Weights of a small transformer language model.
Size: 6 heads of 32 (1 for keys and values), MLP 768 SwiGLU.
Architecture: RMSNorm before each block, rotary positions, no biases in attention or MLP, untied embeddings.
Training: a variant of Muon for these matrices, 447M tokens, 3414 steps.
MLP neurons of a small language model. Each row is named by its layer, matrix (gate and up: input weights) and neuron, and shows model dimensions 48-143. Each number is 128 + 32 x the weight over its row's rms, rounded and kept within 0 to 255. Numbers have three digits each. A neuron's up and down rows have the sign that makes its largest values positive.
Before each neuron's rows, "fires in" lists the words (lower case) most often at its 100 highest values on Wikipedia text that the model never trained on.

fires in: "national", "high", "international", "film", "vocational"
L7.gate500:160066086124113083136144106167129145120086111073120155152162141178111114040135180127121108176126149150126173130141062103122188136119166105098135116131176111083128148106100153103078073089139151104142129154147136137168109080130140104148117110176141183134096160091158134179095166113134136211
L7.up500:122078157125153099084138092160101119181142075078113105110148119114128100100189174100104158182176100146098074129187124162087165134077107155092144138143099137110095181070178094070102164136106134130167110180106134167149158086101150094103095131065176139120149137100075177113144151165108152130

fires in: "arts", "total", "military", "regional", "public", "corporation"
L2.gate13:084077126160220103129172090136080146156109094128161130095105116112085153161106119098121124046137145168182169066119123056109158106134111113195114142137163146101087176169113136136144149117103134103116153151157140151101119116110164102129141165143105105144145117137140129070105144139130142117
L2.up13:078113169176164164146157120156093116156131146187111144137155059084172118110078140163177137077170140066175151106067130137076132165138144139156137099128085121145171100103112114136115074155106107130125140173131125089131079101116173123110157105120154121146072146122135075164173111100121132131

fires in: "1", "2", "become"
L8.gate718:159134141125148107096156083158149158126129095102139099110091136150177141177159175130149117208157128095080129145142074107134135137172070178087095116159154143116153099118206123111118126167137117107108107137174136114104151113162084166129165125076128106105153143116107130142111136165104096099
L8.up718:155172169138142142078165137143093099134119151106115104154141135093118146208141192125172088160130165135133075161159095184128173147127115151099116094093209173114150125168138165115145105120135160159094111112109133131097174132115167112143144140140122167208139103109055177139186180145130172170

fires in: "him", "her", "well", "such", "work", "machine"
L2.gate159:148105114099125114158114139145154093137117152098131080156142082150135071079174080191096094085125130060112129123181127082154127125129126104121149122127069165087102124113119079082102079112157101174092108154103080119063147075129091117148132080101123168151136104146110122159176163119087171135
L2.up159:140127122095130155112129102132085124103172124124142123181131168180127180127114090171162165179120100090093142084184140142117080122094134174064181138095073178084118088094086118140127171111130134180150162107109123158112169102115139139164129139134121099150144037136141098108061160128142143129

fires in: "the", "s"
L8.gate767:135151141121168070141172083174110132140178136131138099073124123165200150127155135158141135138163143127101142090109175152103137052126175206144112193130161065087151124174101174131073127145129135187154138135122127117129171147141136121057110106094145133159175108170068143114156120129128083113
L8.up767:062118170130137153206199179138155122112089084132093169120098132111189177122082112090135131160155153109106125077131160183144141132097130115142126110130103121143101114137142097162153153106147092156117096071144126099062186106125101159128105141111128123188092101130093138116129133102099063125

fires in: "the", "1"
L7.gate657:133139094129098118111109133190154134085118117102118118161128142165176077124148126171106166049124172104111070111108123144077124119088233155093087169138115121131123131133072097152146096138140154156130160175128184102141106111109120123112121200112135159110083100110065133115092155118090133164
L7.up657:133134110115144117130154195086116157178119127071108105107099181116138115193068152138173113116152119111149151135216119091096153074119149150143182101102081144136128166155144211134167139214149112158134188110127123158171142137127117076094157140159166131158157114115116160087089127117048144138

fires in: "have", "has", "considered", "entered"
L8.gate150:127142082086147143108155137096216160096156120112109130078105142127173138210145115110131082105153117049167130077114148170163161080092150103109150126078151236111130119117151100099123127111176101126104115124118077112114102102052095147122144125087121141165097121122104175120134130098126154113
L8.up150:128069190125131129069166102169130107142100169150084136069159138141107117147153100150152086164113072083077153141098143186055123150104168114110073100150117113110153114113074131102109133148097150086157122134109071094137147117167116183122107120155081099138122147145124112166112148148202131176

fires in: "the", "that", "all", "and", "when", "later"
L5.gate59:133118109083102150132117065138116174137167062135064050134158124122148142145179133188122175159177115109156139102163191163074124102112122111133121126148137126175116101128121126144107082099140102129167148119149095175120170163135145101094146123112215134141165056173104143134052113129103091143
L5.up59:145125132095081062184163051143135155147118122103181165124088113118101134155115058106187159084083188158160095131166083142135126111127132156175140209114117059116132117099071150170094151117145103093080163101199068115127101087148096110131144095103157173155118138117128158150133073100113136156

fires in: "a", "according", "after", "as", "all", "although"
L3.gate637:130131121148129140128101096164143125120172156139141134135098157074185095096149104093051119141198099150132122140073116097150181088126137196113114112111072099085174159159136140113107149169099092139189106103101174131140139072134160137122103127126126173125112148180084109108086051140145142083
L3.up637:121162127139103146118143111133094171136039117139192148122124094124113110120129145115120146044115128091122090121124095073102127082125069169151151111175060119120132106121130106156113188144186119128138132027171148163136099097108091096053116149170096126144135113093110066125132097117138168114

fires in: "west", "utc", "south", "east", "century", "north"
L5.gate704:115103137112178140149116187121134210096126118141172103136117138157123104164114093087103132128129075136097161144123122073101121090144083097132157092094073118129068102127116164217122087146114123163091138154126146099141111131172152166073137141166096093156112170148068120147067138096195079192
L5.up704:177134127118170137148083184135112172148117112123177101221138184149131151057138183153172149105113096141120198124172066119076100088176164089118181142161103076087104077087135129164114150124097105146121109106143091149179137123152072165071136164118120127159110120101147164113097139132164080198

fires in: "the", "formats", "s"
L5.gate711:123168106123052128122119131126082125130139051164124150166159102113091123158164129114124121127129125083120112128118162157142172120144108137201130125090084158091123139130177171143115072154095142156120121059149190102097088180127139169109113096094190088077173191163093095172156169157146179114
L5.up711:103129156159080051137140084089084137107128122139170157151123189147099153093160121127124150156058120161161143104129166095110126124084052161170164161137128132091128103113124093153143131181191125161167108129198154147087112143144111130156150123084151122087121170115079027163120160144153156091

fires in: "he", "this", "they"
L3.gate363:159093136150127177166167171147116132162170082120099177101113118143178166162112172123161126119044119118117053160143069099121151125129154106107164105170098145094140109131111153099153101166147095162092137113166160147117122134105187136143041137147155112160077083122146100103150097152130193143
L3.up363:139162042139133069180160118133135128124131110139120088097103113106108123047175113123107191090164139116141184140073140056110158097164143132174120100187126095085116109104127138078191127149124123111151160121104136194122135112129123146144105150132114170119075075126112106109158109132184129069

fires in: "s", "of", "recent", "digital", "current"
L5.gate454:155056142126131153121125147134107173059093112137151148108114093061176176100121093136037108122170166151128140143127177133114132169072137135161177133096146164146128104102128181148112076168115120162123149134056085148087083120033127179071123113149109142119087139088089143144130108144164110165
L5.up454:111127144113100140174174092156117109076136046183126173114092140115171143081124115073130149139151177168119064137130163129118155122128141099147104077138106160097108202132100157112133112132179159134110124126112120127123142215188106140153117081144113119070062115095103133115125131173082142190

fires in: "as", "the", "appointed", "awarded", "for"
L5.gate511:088114143126089165176116121134074151127144106105121140122106109149120160185102142130167120197145133133123135119101099135109139145141098166199142196113131167067156088121121153097134093095166126127157083100118140080163164138113113160141107154090122194105107099152119116141117167125108094160
L5.up511:158099093134137112117099115130090175107122131155109131097158172117196159161138077153064134148078077190152129116105140103158159140092143097084161111196126138157107104120156064141126107078133107135161085059188105099153117135167138140159157066119146158116159171077083040147169109123134159145

fires in: "who", "that", "which", "they"
L5.gate289:128159118141161109150143086089133117101183071077106067149078153103092152116136102161083148090103172138142105137170158121142161160114114145098097103155140085113159118104158184080108156175146151078089157130103121156115086132079119170105099144095105099115123115123111133181134143087180142091
L5.up289:130116134131122163114127159130153125126136101083124121153078125089097133152159115144132063113156107146128131121142140136138186198113078124122074110119142084178192164117148149136140089168055138124095168165077132127091126130088092164091057177114087192169159129163118186169122141158117136064

fires in: "since", "released", "although", "though", "due"
L3.gate755:162123131178111152114090136128105158161155126107120108135165174158166123163145141113137131074146101144148063131113132135192123143122151076140099132152125105160109100145138121225095148148083166105117122165144141137169129178135140170077086111134156181134094116136146109123126102170145091143
L3.up755:050113158185145145150173141125143112149180042113157093148175168128128094124183112106056114113095175120124072107124196122118184159121089139162168093163123070138111131166120186155088142096055126118152118128087138138137138055113168108127170145094112138137114105185153112164147116136106119110

fires in: "a", "awarded"
L7.gate368:133125156127137087140148126141094192118152119104109146144077093084116134124159169114094085136160202166176124088137167194127057121116182110152128139152077212122136100078082060137144091156112117225127058100113127138175100157142172129086101094183130108126119087159106121135140115113163163181
L7.up368:140071115172147065111122131158121135079105123152135131134170108105070107093164149132127125204104144156123116123167120118127130137142105190107111135204149119225135059091156107134172182108123142150154152095149132082101112155146143099120102126159107137164108163115135099127075129111170160119

fires in: "of", "son", "brothers", "sister", "daughter", "killed"
L5.gate233:135128102149121124112155165127131142145168106133063128136128127180150063110151179203104180133187112099092198126097130136152106083100093077155152139144128155085087077174113100182160158102144106137108143116106127128145122126162108194119087099165121145145111138120127110129161122085232105124
L5.up233:152095152185149127094112118154135098113180134150166106115092081199162090152123140109109123098167098095156139143106148073141091107074117127085109101056100126102139110132094111077130158128136094134115114159107165095142069129164195135117111114129065122132138108108107170130122101173142162084

fires in: "it", "series", "la", "c"
L5.gate84:144134078140173109142186133191152190125126137173154140112171166131137085108101152170149165135120185143086069125190103115151141117095130127079129135124136128175133153167097186104151123145204142055132124128154042114152058129116062129060140076156146086127152145134104205135135116106094118162
L5.up84:133128140162195101137185120153135167121108160074157095126096127144147104144135145086137117071048161140109047143174086120143139108094145105106148148118115131124094198097115124105141123140191089171122144126131107128162162157135129129112164135132166078119197076111152150149108124119126139178

fires in: "of", "about"
L5.gate751:157102110108090114096140103109153122114133173199097126087100144139093133118168122156123157157094122158056074135170173150148121175143160078104109167114115127160125125147130140154124131151161115183174134119059145138114112123153143138119069137169145193142120109141119160100113108108133078122
L5.up751:111074171134156140134138164152122145120144140149111163167151176120159094120114117122128155093128088101131114073186155177168086112132118121111053145126162154077130126185182136077217170135076119103199123098150136120130150105121106110080109140102110130143100086131090196123135177091166149116

fires in: "which", "who"
L2.gate430:094140090118091077123127196042163094085103035114132085101172175119144123113088161161206101117090135163146129112128082091135166093141149135144095061075114082157166158148140114136060180140143041116133090152137116086092094176124144114145134106135134121181136117110078146172144126111130148119
L2.up430:128096101135149133142136102124132132152106051116104129134113170130125071158089082178142122096152104177153094102120115161082164118117140110119080072124107127056162150162154116145111118099148092115107100155110109173037076079066101082112131134173134108146155132160103132122063119120113123125

fires in: "father", "wife", "company", "defeated", "québec", "mother"
L3.gate382:134160153129109169108117084086106166160191148169122163095184154140123154131149102199116113125162125087134136120072130139112167135139192117138131166131114099188150123163076111122128094149180103093083113127124125162140121150075190092152170088152130183138109121163093133127166121125154149044
L3.up382:129129198128094127163109047166171123126113114164081135080151127110047109127082115105118085159120122108182156144143106103118145081114105109145144144063135105154101063142199043158117133112085083135147141145072077157148111107173150157098128158154116145097164076165112139126170148141152176077

fires in: "there", "average", "therefore", "revealed"
L3.gate404:174081136139135065173152140079143106137124108062135162137122080087157095128065081142123111080104108097190124133159138122077102083105084139165129077150103083138136133217096050168104114136089152090138107145173090105118122078110147088163094204141082073137157111098088189099155131090142094136
L3.up404:131140127188144103161134134102137126149097137110158170079130144091086179127125067129086154121105155090140116159133167173144135102153125060154162111158161094083078095162117101122181121143122145075110084184043097130129114070163132127104092146119134139165173164094153166125119136105119060111

fires in: "much", "many", "various", "men", "few", "must"
L3.gate243:130088099086075133114094119097115124123113135149101119139175072098100065168113074130079104103085135105172100105085184146141162137100202089168157139134161120095154116116130128143147151139069106116135153134080107089135099103115048109079112151163146152091180088150088091091189138136117068137
L3.up243:141099199166108084115167110134131154074115095164133127147138111110176137188085096152114094166125079157198141115063131131080096168165121121130141174100168128151113152120143155167122233170086129107150107119122139091101130104170125066137173098055165187156103106143165116057119126054099109090

fires in: "a", "no", "any"
L8.gate626:189100132103117142096129123080134123141139173088099161154158116101131056124138142136127105075163149051145103059127154120147153210171113103121154197162070133159136112091073070147121166108150108093145136111131154126102101119159178139101155135052137105147106158147149164116145142152158119096
L8.up626:125108127140131127129169160074088127129135086165065102159127112188225123169110074147192137151129141108135086107128122058101134091067079083126158214063112133125152197116079100143117086150129060166130148069108110173103187106151154125134157127116100126147103116184128117146168094227128142115

fires in: "first", "one", "second"
L8.gate458:147149155136131140091161110079149139158147080126113072078129187104146047145164132169139133169127125107128093138168135146129148123155134158156143105148097085111176141109072143190139101138222121125104135191130204065116145082102180096137125184083147146118161126135176138126161107115099112119
L8.up458:072125138106101214090144149112192105094096097125087085166146184123088128187029126199116081104109073118105111134140132157103063148155098170140126132131156143094173098173122127133180134103172138092136092145107155112090101105099126151096158133121043111077094229132088083102151095139076147139

fires in: "the", "soviet", "became", "way"
L7.gate720:147102185075098145194127162218115129114145137147073105149106192080122128115098147147168123143181127110121067113130123172126107148185148120177109102123065144117122164092109125174136137194106150136114100081145141171159125115138105160127068095188126145109126204150093074105113130117192098097
L7.up720:132155140148164116064159090158121137114141175142097158088117119107170101126102187124187107124125172179120126108144152072066148136072153148138160146150132144138119190123100184164094145157122067058085158134150114141116139114132091132135158138118148136089099113129129103140101159153139107146

fires in: "one", "no", "any", "cast", "those", "most"
L3.gate409:142155105105101084169077146097162142199125106183075129164112137153176096135092136141078085071089142172136106116077131163099134155148099136145111123141120063119189124136168145109186118149177089146144085066149078129136084113094180137155139149089130171121097121076111163129154153165111085117
L3.up409:164127150130085153111112136141179166135105122161137134125097131140160109168172101160181175099119138106110136111207211105116137132081110173153120124136172079147141131090110133184096151153151056121213098164189126108150121151102137105087142152131160160063125122122100142126198126105084122128

fires in: "of", "sold", "vessels", "population"
L5.gate98:116090154104154175067118080109114150124110071147115174153106080095091114176150083092112139151128103136139095128106154163151074084140089103150033067151163150148171101113147120144158125134184159192174076124142176113116157078116110112109123090135108169112146130126128128145154159095105142128
L5.up98:176120148134103165144164023095153126145106076192131148134130125174109128149139086086067096161137059126127101148086171102099104121123104107122147078145198157132084105123113179174127167178151115129134097083189085106130120120101110179157133144167144134120161145186153175124155137145128113109

fires in: "this", "following", "of", "next", "that", "same"
L5.gate51:138091158118153154135079078121142137115112163135141177075192086133156166150156161157096126139156115145080160164161177093110175091152126129158116087122107112126148094096158113135127108103110094149201113124125163043128076102156136136075167087105165168160072110160151096124121136169143134116
L5.up51:156166142186172134138137165186117162159139100113075137136147076157078110091142178046121152068152136127123160155169062118074124094135150139145198231115122096089114141157170106132130125170085125086099190118118112130123113149119161148120160140096141156126153130092203155145190040160149177193

fires in: "east", "west", "eastern", "south", "north"
L3.gate90:112072150121087149126114113128106092107126134143072111115196147143144179091066115139129137123103143152095159098139094123129097158103101111146092129155111094117163174138103057124157098133121142077188043136118192163098120130144146115110134183169157141106155061104123089126123115080085096076
L3.up90:123104091159120157143169142103129087114092122112101085167161149079150180129120130100070121096088110103094148133145102131133110090107065124103143116201141071074120168128134116179107113158152097100140107086107174118187089102134145156137161178133164144176092088127175175182064114117140165186

fires in: "have", "has", "had", "having"
L7.gate197:129137131078087164097167069127112105133065149183111085109148171065159123125179124134082107123171118119120127171102121140152182139124156114159145105172125147146101160105166118123083161129117173136117107147129155140189115126108120074117123136078078145187090071115072153203087112155097140130
L7.up197:113106129153153130165135156186160106190176139135131158071090086105115130071091193145089168132153143096090187102144146153157102174148127132137172157119147108126173115112187107101159130120116145153176102128142129155126139162108143177166162041143112144099124088176152085101132130152126116143

fires in: "in", "along", "by", "alongside"
L7.gate413:056080135126152161129060142056137190132147138122125172090141111180143140134106149117156104099140134201143097083138138121144101150110158117143146125074088128134092134137146123108158065184108088107141121103073127201074181121092086110111095150123126115122103065139106142093050100193121161181
L7.up413:040130097172124160184143122091162110165088130124138131138113160159170148106134122077149119155110103134119089145124194081135132098096111090175144141143074127119163191142140100086104135161079076122144128117125100090116163130104186213081079133136108140173158164104125184098175126115063072154

fires in: "east", "north", "west", "south", "high", "property"
L7.gate58:122122160153173105103199169130122133150089131180154077185077130072150185098142096102079126180173072109127077140108143118106121098143153148138118139169096114199156146111092133236111126233135134165163132215147123074093166131168192135161144184158094163140086090108112132114102178134136118131
L7.up58:124122092084146119133130138113103131157141140124125134166136098112206140106130079173177152144103112126061114112100082183195103113064109178105122102134150125181144147123153146068109166168116143152171109133121138120123110179173184146073113133185105104090138097066179127101194144083094101129